From a checkpoint of a small transformer trained on Wikipedia.
Training: a variant of Adam for these matrices, 8448 steps.
MLP neurons of a small language model. Each row is named by its layer, matrix (gate and up: input weights; down: output weights) and neuron, and shows model dimensions 0-191. Each number is 128 + 24 x the weight over its row's rms, rounded and kept within 0 to 255. Numbers have three digits each. A neuron's up and down rows have the sign that makes its largest values positive.
Before each neuron's rows, "fires on" lists the tokens most often at its 100 highest values on Wikipedia text that the model never trained on. A number after a token or word is its count.

fires on: "ing" 26, "ed" 25, "." 14, "es" 7, "l" 5, "ated" 4
L4.gate314:154128112144146091092133115165157116092124102140167139129139125120129140156159113165167148112128127099110164100149119125137144144125098122134129103178160124163114124113177110138104175109094121147163137073186123120060107129139134131115118089124103147123144114129146132138147159129162115165146127157111121146109121177142127134095145129109122132161143139097060100113129121100144122127112124124109137152089102115103093157128109146187174154105161152113124096119145136133120111113102138178137091133111132069088138164139090139134118096165142128149114103115136156111109122100113096117
L4.up314:105152133199120090152135112085167160171121128124141146109121118115158123113144110102153158145126169096161115119140154094109084118139134180149142128154112137141155147095121160136105145123147154105144165118128159116089110157091137138114129106113113146156120125139122164097133115104089136126125134127154138139122143117154188089076098132154115098145107134154132119131120115089099101114117085152152136153124119073167105122076081109150157145124122184109103112104128132117161114128123132087142158147121105117121127109114125095134123101153101121128158154082175169135118139107156110104
L4.down314:135151133108135146113115092116113138138145073129132126102142126122085157124087114142152114101127136186120097134108163108107114123147087122158124079148118091135147117165178161148127112127148115130117144166134151078163133183110090136135081135158127154160168147120131117124077132159159144140128175123101139134109105124116107132124163121135164160097143097095093117143129136131170086138119146125146121113155104162135138129151164091115143110164121124146137168126110099098104125147142092178118115115136105128165091166099108177129103106153130129090124129169137091135096147152117103137

fires on: "d" 28, "ut" 27, "t" 24, "g" 9, "od" 4
L4.gate82:142151187114160157110121134141101108106115101144133091140119110126135131100153109097077165144165140164146113134117105125147129122161119117130090145166100103165156140120125116122110129095172146167119140099161131132095161128142109095103087142122146122081138136110154127169135137135109131139110097122102081086086142166175176125171138113119091120163156168114161114108105147128109123134145095120113145163094094159104134140141125091146111141094162167114135159112151145145147088142129140127135156114136132120110093127098127104126140126101123128119120133161140161072107139079163168124
L4.up82:116069126117115147106142152102111116104111124066128165167146127100137128117091134088117184092154120095127110148137086109098152121129109150087140112134114151194114118164104131122120146128152123183129166161124144108140087113124139111142104105108175146133108106119125131182153129115130117141130092120097147122116132137098121118151128094114126143135095155148106145125137132138124090129137137139135139115138102096144158113122127162124109099112165124190146144098109124147174126169138146157104156109158132142153140149128138099129105166115169118132151133124118162120068148059159164119
L4.down82:125067117085074136106155141107088104129081124090115143153113156122143122117123117129156124130158122109150164104142118130065125152140100150139136135101118144136088130132096120103163128134122128141135118174145120140138096140132140143128151111130107113110135124122129127143133145142098112108162120174171129162111120119124075086134132123134151132143088130139135104173135149127143125123156148132129144133142119091110149115127153106119141081062194100135179098117087135158158147168143176175128104168154122160104092091116138161117140142153163183126143115103105147090115116135120118136

fires on: "s" 26, "ore" 19, " " 18, " |" 7, "o" 5
L4.gate110:153137154107107083139083103167174111103102107189085105076128143132111093108159108073131107129107152168103123117087151123165118164104134162103114114161136100120159122138157124142150152112124146108136136092133132156104131097103137156140112150139125147121132137101154095144150124109127133137130140159091115205118105149162115152103090154167144110103157136151110112171154140139149153117136144119118105128162116106145064131147142115101118122114144130147106131127100109136107141112132119118130105119170090127144158132100099148133170141171140163119105134133140119095102126137178157115
L4.up110:101093122152122146130170115115144124142131138126122111067099120075126109106122129146161122092071120113101150120125160089122126119146151132134118150152102118131117192128128165105128120147109112137115132137092108139127119133135135139147095085108085168149131184139188156153136146124088106090127147156136134161142130148158181118167120123154148130160090145083128109157131183137100134139141118095120111138139147124094152146065157118135120129159122131139115142141092131065150121099140153100092136123093120121140138134124080131132142109118093114105100154104087139136116138099150168122
L4.down110:137153111117137111095141117100137182128135111107162139153162088163122152152112132106109152152140128108119110091170129124074113105147128128157102101141095126115115101102096102133115105131138162155158169184125117070162134092123165114139167137150146126123116112113099112143112140123128129183124115096138116099132120104108127110147143155115105069151083097095128132070100095122134130116116105085174111119123138135155115151123124140145167154111121130160176167136098126188141144114126113170133109145144121120154112116116183133162110113114118155116124149120158145139121124168149091114

fires on: " W" 37, "w" 35, " w" 13, "W" 10
L4.gate414:150136095146150141133150068148104186126147132125121144094105072141107116143124132103075142128098169147134118116112151197118133129092088147180165137125166119113155126130162093137136102118136115109115135124159108133096078112163110097137145109139150075089156140128183131118135138077094134097112128127102119114107151118134136121128138141159129127155127163152151118099124136102126167151152115146097130137141142161145123089150133114145105098152127140125150105127154167116127098110108113163130156094084145150148109112095114146138114098137151114108087144116154188140101159126111120139
L4.up414:134132164157098095141153118107156154129153117093153111103105107131164134162126139089095125140122160112137115089147134151145181150123131097162118098078157138156109116135184133145100141159122162177126113133126133162149132132103157143109104097185120131127139121115115118154092103125101099131123122106082121125110127166133156177124134111119157119147125157161106076142106093117155130131123125147141131115105129117125106105125118147089162164160105156135131161115127104123100130091151094085088128085094142152131154103113132130189161134148127128150116145182103121137131146079111096104
L4.down414:115106126106109103124103122115099130120129110085139133163132122125162166075152138117141133163171137104098122124129105147119127082083106143158177106115148157119161102075169064137139106142143155142149122114139144120134148160106137110162129133148132100095135118114133098150133105133138148124120108099112104112138102119110163155121161125144147133132108151103118066104097128126125101167139142115174151182142144123177117109131113114169159162181116122109131149152106145118139143133179149102059140105083102114143104142140101138181123134118131135125137147144153123128119135075093127120

fires on: "ad" 34, "id" 18, "if" 14, " " 12, "im" 7, "f" 6
L4.gate120:092124186148112152135128135116126149078111120135115113103101130161086106113132116113155156125100129150101110120100130161142153108101117098142139105142132091149124135129143159120099127139152162133134141090133143166127148132092125104153136093149118116161086146092106154155163133122108095131127149162134089107075137100178093157147145133164124073175126127160119118125105122121140146110135147110153130145092107134146101123154097100119155100132109149119162135168158139126161103087169120103121143107138126167126149134096101128084162109159141120068136104166122145123116143087117099187
L4.up120:114158124143141130128135093108119162136116146123168143122149154173136143106185150120116156110097153137145160106144125148126173106104137165093168157156127128107108121122106153130093104135150136101088152110115114107111104153109093101116090126137157108123178147142099140091110125101119138146104124148144158119089146122132115151112085116143164084126141125137128112150127132105192098081102104149122131151076120103112120151126120117123106146134158135093165098149099132062192145114139092121123147114144101112134125162131131150121123110085092181130141113123110130095145121165169162152
L4.down120:096128162159109111121120120126077123146151110158142126087088117110128141163099152126105119125131138108113140083123135162121128138148102131109124160134115104103155123108110151177133127106110127120122097144110125106143153139161121153105155128098169127132095136143137122118097093107147144099125176156131117115107140094160104100116123154171170154138168155120094156149108140083141106117129144118129136127134106143129124142153120114112146097109126146139082089161165125158117112156092050128166121153138131134139113150107103110106071139197127117149094155123075128127202142139152145150

fires on: "e" 26, "ing" 18, "z" 9, "as" 9, " W" 8, "s" 5
L5.gate450:144121138153144103151104140127119125076139128114143103121137157119130125111124121119175166182128114154113123126188090150121137119104106091072101150119122140160169147113154176127103115135102138158137179144186128096135084143120157124116130110146109148129093163124157108149131113090114141143089131088125088106096118117133088129081095159167088127169141184165091110169145096133117138108131134105100113143160136102134104170111135129150147083119098153140122166093115114138126145139150167158108139125123101127136151119089143108138124171143113112130127116134157147114127110110156127120
L5.up450:120091091126089111116105111133122179085131125083096126153147138134138171134143111140146155123129138153115100113124139166121146139126126135118111130150157156149149130135151094115100167154163154157153106141152115098157139160158098137073160088070095108109128130100127130146116167175141127144138122093121130119132148109101098115109126119109098137123141109174105155110171125086151117143139125159110133120148139145155103103099163178108105141135128090140132139111182126083145139070143154115140102111144139153127120169089113137165092146126109140138158134133139130090109100106158083087
L5.down450:117187075158121116135122128110147167119132137128148117151118155141112091120106118147092112095057128114156131100068138123150119117127169145177146122117097104135120097123120144166123140155167102115124131109087117125149128146126130184122165100154111117120132139152135112126099123166160128110100127128144121186157093118120144162173151109133119165123139108121146130130112102056132133134090126096125132132093140138150162131139094137121103162113148117074100150146122124155133121113101129130147142130142164106169146097119121169095130103152146189080149116117115091134138103145123130151

fires on: "ed" 18, "el" 16, "g" 16, "b" 8, "." 7, "k" 6
L5.gate165:172151102123145152145106138111114119113136115111113101169170112164132143139140148104121128106135062149123142100129143149097132110090079128070138142147114162123105119131130131162104128169153167116139127114155137119133128146110123080073138125119125127142134104134165082115096096115154121142129132103114143113151111134199117120117144177137112103125108154091057117136130130121119122111142108136134166184179138127127119098147161131135121107119113145120099118167152123114141142155140118136163124132119124125145085122112106114127143187086122133101178135122184085092143158152108119151
L5.up165:107127110156118148118133110129091099126151099172123106140148129166112150143159143147136088104135129110124156092149122107118092116163090106135164172118173133129107113128127150142099157146103088096102099116100156116103105111131136120110174083161172114142144142129139128138101179127105110129154154122097161125160109132146139112175149151117152123123108067095135117094128122156091152164111141156123171153116142099132159126140116127152119142120142152117139143152108155113155075150135091090142086147087124115140147119155146086092126091077131118104147127097095123125150109162171119118
L5.down165:087120131138157131172091174114107126072104146080166109171126097071158105098162139153183126138148110128108132143131171114114141077136127135110120130122125076152116143146168152134135105149104118137171155113150123112113149108138103148174101149131151136125095104117117127128137117095122099139116109120096120141122098134152137111154138155125116119075095176138124173152126171133101119114112108134062112109090113148085091134140149116132161115141138112107149113183142095156160140136156120124146107109145111110108140118145165090151157131137121131164126144119147144112116139126100163110

fires on: "s" 39, "er" 25, "or" 14, "r" 6, "u" 5, "n" 5
L5.gate306:164113136123153157089118073156119134101109111117129112147163161143091142087143170153084102143133104144103122122113095150152114105137136108098115119145147138098129105108132123142187146137130176117140091132116114082170108132096147150106121107125113135134116105105141150133126164122067141122119119118102110132076130129141100117108162178094116140157131150112141136122140172144139125142175087116153111210174156094131113116150158134163142132136130129113139136087131137102130131169130109148085150148088116128123149127094126132138118146144123145118122134161137155087080172137102094128
L5.up306:152106123129113120120130114154076170121145108159125174123170124120125115097145132143088140121144094150106109146100117106128147124134110122111129112126129143122092115127132136099182132157107107123128116123145120111123123136140111107130118109144147134160137135059163144153154109129094142122118153135108112130075138159082080123136133126117119176137145115109134186106126122124147101184165131160143168131141114134143163137129161145126098094142177149148114176073121165099141169142132092172079136128168100153059121139162146116154143114134120104106109106118163085129161133147100126139
L5.down306:143134156138114102144187097096166133089099136146143097166086116170142129131109138117125114156114143131092137121153167118097129107130102110126130163142118122141120095120102164091118143146132124164106175129106160109144128136170152172121136116146164156161116154132087114143164118124105116106141149092149119107155134091148127123133126120140127064133097130092115146131127103107122149152125145149095119103086111097150091164115140121141131130117088111145137183166141159139098164169131094091152128127151144142128161133081104071077131119154126140153127112148118102119163117140146085102

fires on: "g" 35, "od" 12, "s" 11, "ur" 10, "and" 8
L5.gate503:105127116133090150119129132138151150115124106128111073132136131118176131125122141116151117174122101097116163141152085141126136133139130109126116161063118156109137117164111117107110169141139113140103133118130111112080176101134143115139059146160105111157139165073145118166138148131113096111142109136098124119160089137149151128159096200131112178146123131128138107121133132135120089105136139153060140164123126100165145105163150095150123113114095150099167132182127125109105124163116100139143126116109099120125121123085143113148143170132146114122139118151160114099108139180153134131
L5.up503:097118132136118096104145077118112152144128082124131126120130121146156133187151099141148111108126166155143127097154149152164133124140181141114119137089086123112090123130123119123133110130152106111080114180124153141142112163119100120138133093105125122114089128136141098147128153137137124129125131130105128156129127124141188074146076161138175132131150089127143127152112132116151148156153146166112122093104126134093186186132114083137138115180098126165118115147144121123071097124151177141101098096097125162155105134142113137130114143087127095129116131098109103146153144110100117097
L5.down503:122117167090120131122139138092127137145110133146121109132128122127125107106129060152146122096168148107153075104119100120070129096102133141160136108155159131114100118105127171124128147156123114139126111105123139062131115090153116152117114116122107149130122147142123106121144159127114135106137155124143124119124099150093155074105166121150144155150109151121095190111164187168146101096134157158168110133117112092152091155152132139147136108113145086127124141156144066125114156139154156145106088123149136155117129127122141095125111092111136142133132104132130110159200118133112180151

fires on: "r" 17, "ce" 10, "g" 9, "ct" 8, "ch" 8, "ed" 7
L5.gate340:130174132126133131135060159098102173130138075083118119120138129140167145086181113112101110146140114130157130135151148115152112073170123108171137107157109130155137143146097173126121179152111099121127121076138146153133175174117117121102125146121109119104145155138172095161124087096111170138134150129118120117113152140126132128063158110145124111076129094098097117132155120116135115128125146121122133126119127116093131153166125143130098134139111155117098105111122150112100124164155120119141165148156128129117068138099166104143149124150132136095131115155134117117118157101180115109
L5.up340:114139092163136111073133148138105135116152104131130132114116142128142161124139129118086149111125079138123153143152105113074130153140102128104140134142109157176116143118107126220155095162131104117102085161108126156139125151120124136131164119140148134096169159146134116127144096111142102157120101130157165160118098155135104090103128140079146140114099091140113076119122112111170131138143131176132106100115111082126187120167121099111138153145120137138184124120085146121121167108127129120107149163122119127093136130142161114114131154123140163134117087147127133162092134112093119167
L5.down340:106102133180087129128104149167106133120142092102132144113147123117140137160142102113149137093130130133130172172117112140194130112099124118125125105119135140152092101131129107113098145138187128117139159104145148142167125129127121158128102106084121155147136099144132137111164110171130131146127168117104086123110138097115093136117169187147128130123127178131120159144143156107112132102151116130116093150115110157117105159114139112173147158111121141068153146130128140154157114108093090084167132121123121102176119120123143107134114109149134085123154141089104089150099110094171160077

fires on: " as" 24, "ed" 18, " of" 9, "g" 8, "t" 5
L4.gate317:102154120099135155161098155123109148132143080128158105138137109148143088159112136101116175132177160115172173126181121148185152138104119079140132152097114133158128150147136103130094124145123142130089106101115120156108131162176099126106129132108137114141117143124126130143139124117098147169121136098105110159126174123139107128147134147112096086078149121097142078125099157125114112169182140161099113115140138141132127112086133124145110116142137125126102115144164131097086097151111127093164120121158171097145103130143121130105162165147110104105096122110125112102100179115109133100
L4.up317:152114108144095168130140162144164116111115112132120099207122123176110150122148101150152151159114113141144109079132101105086164147137108114140171083191133140154128110159114190136138117130134141070154143143134122120127087106132144158162130119127123137108136137175116140142083142101109175107110099123099146168111131135165110127127152153138130137115107095084132121125125120144152120134125154100124147107143147086138125096130164154106114179108130152129086140110108103125122121159106073105134109148125144138149119117103185114148082111149116120126138118077124139139106129152113126105
L4.down317:147139139112147121097103163121133202102125134112091139099121131134158134153139156109139088117085121126125114163102120114152130155154128144109142135120129103110144125134143147151121131102140118090129147122180109102151109129099138151135092147142123185131110067095158098140139099104172150188167142110152105121148141093080141150108127110159179143052083091136143130135157123081142110093120090106153098135124132145102152125095112093172155082133092109122114135115129138155173140139117124098152129127138126119151101125135129112141117149142166112135130117169129114141155106125120115142

fires on: "ed" 46, "e" 21, "ing" 16, "in" 4
L5.gate463:092132100127106055125084137143135136130137102130134114066154121111106142127117151121107108128129137094130142163159143080098158125127131154116113186107157102148112141137127146121163137125155077130133130134106128114160119117134111106152111149108108123120120126104132134116174115116122121117116135132147110107121154141156099140155124127136148100123099115111130126159156136138146152123149119119170111102085104078161131144137117074186152124152123208164166083143114125142105136168138158166121103077120118124106145118131146114179150145131169097129128082140182136150088120097112119130
L5.up463:134134122111134111149131089095120176152117132122115154115118166145166097121120127087162162121111144099165130105138119131136112138137088153111152097092166144132115088144158117167133121124115156208113099163157088102119190179153111092107106162118134116133163113109103117118120134109121141134138143104150127102130128165148124132095138086135129122135136126124152143137134160113099121124132081148129113110137136114097093151103069144172095113132109125142135102141148137079110172077145119127124092131085107091131132128164121107172114176136152127150162155121157101131122102129118106139
L5.down463:118130119144107149138125136113118092122104159103127150117122156134106106163113142126157152145126094128127125143124117141105144159166150108151121186119104123079077161136082141181103112104147138088157120108192129114143089169134110141075139146119138109100101144118138117140083120127136151128146108175132204134087132141106118087145150078144077139140105120112136155155131109121139156153121137156157138146125103146148067102130094158100173165111151096113111140128085124119112125100105112162124137151123160139132109084086128120142124146137142139126125139104153114104140153159122126130

fires on: "ou" 22, "or" 19, "u" 18, "ro" 13, "el" 6
L4.gate348:130128166133137112117107118137125135113139123159100141130124083120098158136151121143093129149083164107093140113123125091161173126067159111130133122158131159108114099121113145178095124143099144117126112141129143079157131157150132149150162092168155128155161078084141136088154154139142109122094146119139153111118114150126077135135121159119129137127112098138138125146087124128095124151177130185069110107126108145126141134111147134154134113153120118078124125080171149093088153121119120167111121153112123139142112105165121139145127134184133103112107124145093146160118179150096110150
L4.up348:083157145153134075102097129113138112119100127147144157110157166129138168152143115119086098147158114146098134128135118118102116150141123157140110114125124111159096115097110157117107152141159136121136114080114129120093125170096127157102078145158140153153108187138169103158103131169142150116160120140118095123085131112183108100114148111166161103105171156126127131155129141149156153121135136144096135149142115152106075137137122142138125132118115155112178150148115112076137121119099091114078126158134100089098133123122114156135126164138119104131102150191165098137132125092116117106
L4.down348:094117145107116135114145124133146089119158140127134143189109117117137126142128170143104115116132119149126073085130159147079119120130159148110132124119119127134138144162113130105124097115090127120144109126151087131165132080147166110144102113135153154103094092150077146128118141093136151089113184109160093124123125150106117127124083160127099106137090110151142166127130119168102153111156153198189148115129123139144130114116111122128137097136098087177099090103139121149112143145177150139114126149148158132170133111123150098156116167116137077159114135126136107120159110099152137109

fires on: "s" 69, "C" 11, "c" 6
L4.gate106:108120172091121169172103105152128141146123100148131119106108128140124119139148166128117093145134137140095091117121136129077113109177162075123075183146104140116119101167142113136123135154130110114081119100138084135127151181119141154108095130140104164115129199112148133121121141103094139110152156115140134123156121129140181123115112142126116144115140120152122140134162140123107136164124127134138125191143122152090124144112151111104113117190072128136136078155098154143080114118153167109109100154108138070135144107101148147130107124155117132099139120127110126103116137123103097118
L4.up106:099113164122122140157119139123162166108146101174142085092158128150106084144153120130149096117129119141141150133170144127105140149141146141137102123181133184154110157087100168093132149144117131116139108104123139155098088130092106162128151104100135098115129136136147092173143170132108113104137138156160112151148126158118125115117113083148177143111129136101110085119146131097171079154113106137106126160154138177129126149137144144108094109168125125151134072126154134114097143124123139111142126112101078107097116141164114152081105100131139094119133114126131143076115111126167161135
L4.down106:136098163091151136105147107085136094082116139141134149136122073132165136079171115156156165116158134132137140160112151128140114079156097111151105123114087130137116108148111097131169146152128110145137136147119147119142137100132132145101110126115113128102122081198104115181135193145134128118110156128133105141124110176109125140114114169124132140127116162155101136069136107135157123109113108122113166102144103114103170142147161083095155149140139182149120143148130114124143138117054134106136138135121139145133119146113120119145118127104142118083127157123145082114124162116140081108

fires on: "S" 69, " S" 12, "an" 6
L4.gate441:147130139129150084121084154147200158147113110178157116174082114111153118106120118163118126146154135130145114146150128170186142144107151138145115092184107104078126076122179114107112133126126133142130140137137145121124090157106102145171126151128111142135166114094098131129125122140122089124091107105112119106128088134128138101117154152115088126126120117131151085125141158121165108081139112166128135133119094151134120124119125129134126087126141187139132078113092155159089140120140107140122126138118118091125094113172095147118128152140091129139136141141171070138134152119109110143
L4.up441:071148111154155147152108110089112146129157088107129128131120119120125143118154125152184107104116139128119095113108127096122123163124145131140128100144136147103118105079106136121126146087112132128132159181137121134135088178101125124147127167124113158164150104166124090167122171109145144128147111136127102098143136153131129115122095118110104132145102087097091147152152165136103171142107125148168137099128113083185130156129095160137077205125113140140119128163158135127099155104120174163140153118105142104129162137146151107124084161134089137114137131105124100149113137164142116118
L4.down441:151122108166131137134135120097131167144093130113149146156101086122143113129123149152142141144115110126129061100147155135153111101136148114126146157117126130110144152129129128138166142145164131147093101147121137152127092102173106136161103137131104113101079085137104162133119137143108151093119106093117179149128073141151124105097078146134157120122127099144077121131109151157098125132127108106119146149185125139128134108154142113169115103135124114136085082123162147124137169128153150158089188107146138090122130118093131123147091155139124144120148134186152083087105148094107099146

fires on: "ing" 34, "t" 15, "ed" 12, "ld" 11, "ent" 9, "ound" 6
L5.gate117:115144139149133144109109128123108095144158105143118131109137155119105121162128116132115110093100130100140129132155145121151097124156137203127107105133130128147131149113138188110127120094111140142114113145180115110096115132159138125116115100081148155152152103081150130123126114109127107155124099108147122093135129171156109124125158158151125161152176148127091132172140130180136084147142098152132106136144163119102079137128102150168152123117114115090108141114090159171122106140103115156141108100103092116155101138164114103156147135102146174063093117132154167159131098158150090123
L5.up117:119138125160115122134091096104123112136133138134092166114162130123145174128115116153080084138122160156122114110179132088130144170118141168099105126139163112119122118096169139137146138112157122084099143150100122122095136135115141133096107085154108144123121101086144161115128143090132160141122119145092095112143171160111134120124077160150116137160147128109134150137143119166154100175140121136167148160120140091147133125112133105181137158169113133111078102127102146154156110139129103131109128072088104125094128148146123151198144089103117167107092135106120138150110146136131116135
L5.down117:134211113166157137081154081102104116158092125093137126121150131123104124122141104158192130139173147148130148130114120143126151146127103147111084160088180159137086093167133140154090116129119090096113095145144133116151111149129136115136129128077144082122154200146103095096146132138158156135141145149149167135129163151122140135133143079163127134126101109144119124184150132120133119106139129121116133145095132152131129124145125123124111155109124128122113141102109137161125143115117118120148093107127169099122126108129115100123133080190106139084149120137118109093104114104119143119

fires on: "g" 24, "ion" 22, "ut" 20, "un" 11, "d" 6
L4.gate10:149136108107159128171120131109113098136162096145160075147092143152126118087196136131124148140159125136125114087096111143114118149161109105162161125149136135137117138131133135134146106113153148111088122089122141152126129112164097105146100149102138132102145160094143120122159102121111108111090143104119095125119153137144180183124129130136101104115118091071139121080130152087124099134136137154148158104126124154125151116147158108147109129141163140092175158097133136132121113131146146148178166115152124161146091098130118137108136091095181101109133068130130174081145116134139133141
L4.up10:118087118108139127133102153101121142186134137135147110149129146107143148136149112153164131161142085097129112138136137175072163146149101138172119106120169154131153115132115164103164117138160106144138150111144123098130160110127157114122092131097110145101151140117104137178097083141156111110154109123144093133081130161093123125171109146070149110127132105117115138089137107131163109076148152143082135097182142140092165111150133130169058114119136129137180137121138112102116099139118128151090155122134150126137139145130114119088143121098112110113110093145130137138163125098115153126
L4.down10:148123145109132123106143175125124191127134121122149154142152128068127143124080101136176099160124155085102123156128154144079156105154136194114117133101156123129136108162111112098132170127112105116133142135135142116142149133103133119091118174147143172135139119122092152186128143133159110116117109124167146180122135078128111133111115103124121129165108135125137143145131063134126169141135126118141095144087092180094076100138109125151136115109096116139132085149156120125102129150132128164096122128132120143127130126147123111116146109083101120123123090152149082137155111133095139089

fires on: "id" 24, "ell" 22, "ary" 9, "ic" 9, "im" 8, "es" 7
L5.gate425:153145126164144133122120148126126085115117118135129130101156106198148092107109110193089135102109187110114118107121093146167093099095143132166137144113105110141139133093104087123132119127133117131127141119138149163151120105161162115155130101137127102119140167156107096150174134136178076100136148136093100146094138136107100127142108131111144157142085157113116136113129092102120149152143147131138141157126132132083171149150117084113112113096129177132120125105160148146149093142131160146131141151125145161128146116075071141092127128133130143118126081118127152161132174127109105150
L5.up425:138114152103141119100148130124096126132155146115170126120147119170119135155131153123141140122113169133149120067169128122111169143086158088119100108105115072180119117133098091158128112153169133152105158193150164097144141119157102110136105121125121118079114125148099109111126140098163123150122155103096147108097164133137094099128114141134105169166127174112127129169154097147129116132109150112116099099130144110181147130100141120139113106132124122108120116121135097156127152113150155147141114091092114150156099121107114147149092140125103150123159118126188180131166167134145115107
L5.down425:115147136105134147156129112160110144141126132122129106172163152104147168154126088126139129184123130166125172126131113144174134138110121100124075101130116100141118101147105131144115112136105129088125087117125153132150112139115122127167128137170141158077087107103095100128150149139156105186139129125099101096141113140135130147109117145080141140148187164129122110143094142108110153119129176151116147133104132166145136088108102159163137146138147135120115091088091062129142148147082117151140141116108101076136124115125148126121135054157109113113118173119135114124142123125158158106

fires on: "t" 31, "S" 18, " S" 13, "ber" 7, "er" 5, "Z" 4
L4.gate183:112133135126125098154131085156095109126101145192148101148134137156067139130128118124142114164112127107104110145119118091151132147110146139131143155141147162116135094120139182142150076081118113095140180152148118149122085128147115169185122160171117104100140116103113122116174135104144124120146128082124138122146141166086155141138142145140101110137120146102135119132137156151097119065118168123130142133110113115137121118137189175117091114135117143135094155095095160117124144127126069132117135131136122133170128157117093131097114122130145112151086100126098134088129181137128123137
L4.up183:139117088150159130160090122093149166152097122159165112163145126104089120089140090131150133078116164128123139118107139073115132153102131129127142090103119092144132116110108139098125118133140124157125131147149104167153107111145074118120128176117096085111141132117123125134190162126195138122144103109120143112137091105147162137160116132126145101122126166109070117158108129158118130104116134141153149123166120114155097164123128120156134157099142140123140108101156129135149125109139111156125138164151098169113130113078112119113169155169086128137129113119107120100085154176125112160
L4.down183:132137140096151122138114141138139175117147161085111147177112118113115115157129088103165139110169134143119142163161171153155138153136130144131135134109135115127136138111133131130089206152118156150150122161137107164112147117102107102148145121140129116106156164134122107158113127130081113138084111121128107110095087123120129093156111116110155127132100124108093121153112100138163147143154114153158158073145119155126091161164128149083121099122122121150169088123123170113117150100089132080122158115116112111068137151147124129087097141077113091135114078157112138144120110131137131165

fires on: "N" 29, "il" 9, "ial" 9, "S" 6, "le" 5
L4.gate495:141146164100100116152132150106170158130139102109123164109201109112142140112111143155163087122115110131104130102117134131130106151123123114134159118100177149109132155095153090144153125139141103074128117099145158101105142117137101106126092157146162121149068126136080113171135114155138096151130171133125144117175124185115118181125136142137112118135138108132102102088110116126121124116142143169126088156127109115124091159134106104124135090148114110097101140158149124075088153106136131108107099174131111157148123128102106130153138132089157116120120109183109134113130103159145153155
L4.up495:132136143093141154138077113136165171172125109131139188115113110145135105110089179140156133119093114142079139148134129144127151125135153094107156133106143135090141128133161107144132142120153084122123160156087134151151078169072130110143110164138107140107087131133138108140101103140129129143140132166110165156119145142154065136125127135149137124117120152144115134074114103112096151139111120151147122132126122139183117149111167109177158143169096113114112104114118092125121131093122139162122109122115073127100151138111145142165123122165106126102114133103101120125128129206107142114
L4.down495:159126141121126140117106140138066124171147160152136149121132154157115081134116119109090198175120105133140123132130139118125138135097122153122142117165149106129148083149116145117160134154112104144129110163053162136089098150097122135121120107153087163096119141159136141108097105108108091153147136112134121101105144110152132104161147127119116144128140185138074109145137098123155148151121138109138107123143123127126125134118144139156152171113167151109146125104125106118132131130106138104142149153118112143148132107150184081131157129085117112126130119080147075127142128164053095099

fires on: "s" 43, "ent" 26, "d" 9, "ing" 7, "ated" 4
L4.gate368:120170140141132112141095107110148103134126115140155105092126157130119145135115134152119114113134134164145132073127148163152109135183161119126097125155166123149144127131142135087153103124097147148153163108132155163129130127132117069133126149105097149153166127160137084098117164184137084114169135111137181115136144124133105117079134114161163133125154117115135120133092135148161127127136112161118124109099133105117112164102167126114078115113133151096090149156136161119128121119105105116091153097091108116083106121093102117161203089103131149124093133101150148110107126130158100135
L4.up368:105142141147086096128117088086068103142115075118099116084162112133121150127168129131115115128104103138155114138143113140132104111149134128125177131112139126161117080156126129106140126111125143136115170118160147097154089136140117115179097124169151124091096106141136116147154160134143103105143119123111097106099110121142119158083126148109082127115149120104097102105115178116126116177094143082132118083165144155154145121092135135108139158149152156132123111155135134120154146152134108140123134139182130116106167169185142100166144111143111122072134152112128142105146165133099120142
L4.down368:171102102122177114090147123136100160141101080133092132112112123170171084096123115119153125129208113111122146128161102088082154178127122126115114128142124108153110171152155131127119124143131122111108118114135114130148116142108111089145151113098153158104139180110156162092142103128147126128164104148134103132091092128081118098153156126143123097144114119163105146153117151134139108088163170133108163137149127137137136140138080131163116134165141131138096126131158115135142115140128107137142070102142135171126159113108146111111079100137125146096105129125142186131134106140097129150

fires on: "en" 25, "i" 17, "ce" 14, "an" 13, "-" 8, "em" 8
L5.gate166:120140134140113091124144135136148153130172115114130132113111133145132155105110139170096111168121118123131113078147149133102080139113150144103158146179102112154103065064156143099135155099135148134128112128129122150138091168107129101150115101113091140160126135127102136096119162117103112096135128128146123118131143116233127109098118180099110066145129128156119142120093152112142138128146138181126106142114124112113138114103146111094135120113097132128101165126150147163171157170106146132111123101159117141107139088170113138134139151091161111108151149145156119116117135148138104146
L5.up166:143095153111119098129123113120172149128154141138132140130099152148141117099129136167116095123089130126123148127106121095126118121133129090166152126135137148158112104119170125139110138073094127116141111110134105113127100134105125096170124138123129146172149109105100131080150131166107094087125110133148147125122164124174118153104138165078162072072131143154095161124084120110110115123142174186122104105127117173112135101109163124132153137156111150134068138136173133140153130111088134167150152112180090143142125093167150117123113117152144099143143147154106107139139101131134126173
L5.down166:113085101131149146129159099102131145129091145122153125125097170141090108128161141138144116124100130096123060117146142119125154126135113090122144121122102124117163146122144113140152117121159139158118166088076106169137162095122153222143166150150146127127121106150121101168151148087139185159133130151117125147136134180083102135134112138124147121125154137126150147129146098140117129130122132100147156110143116152112137100132128128161113102138157073111132137121119166075097129111153117129129109142123105088087128111155146145105127080135124188113136112103130118094104115086135129166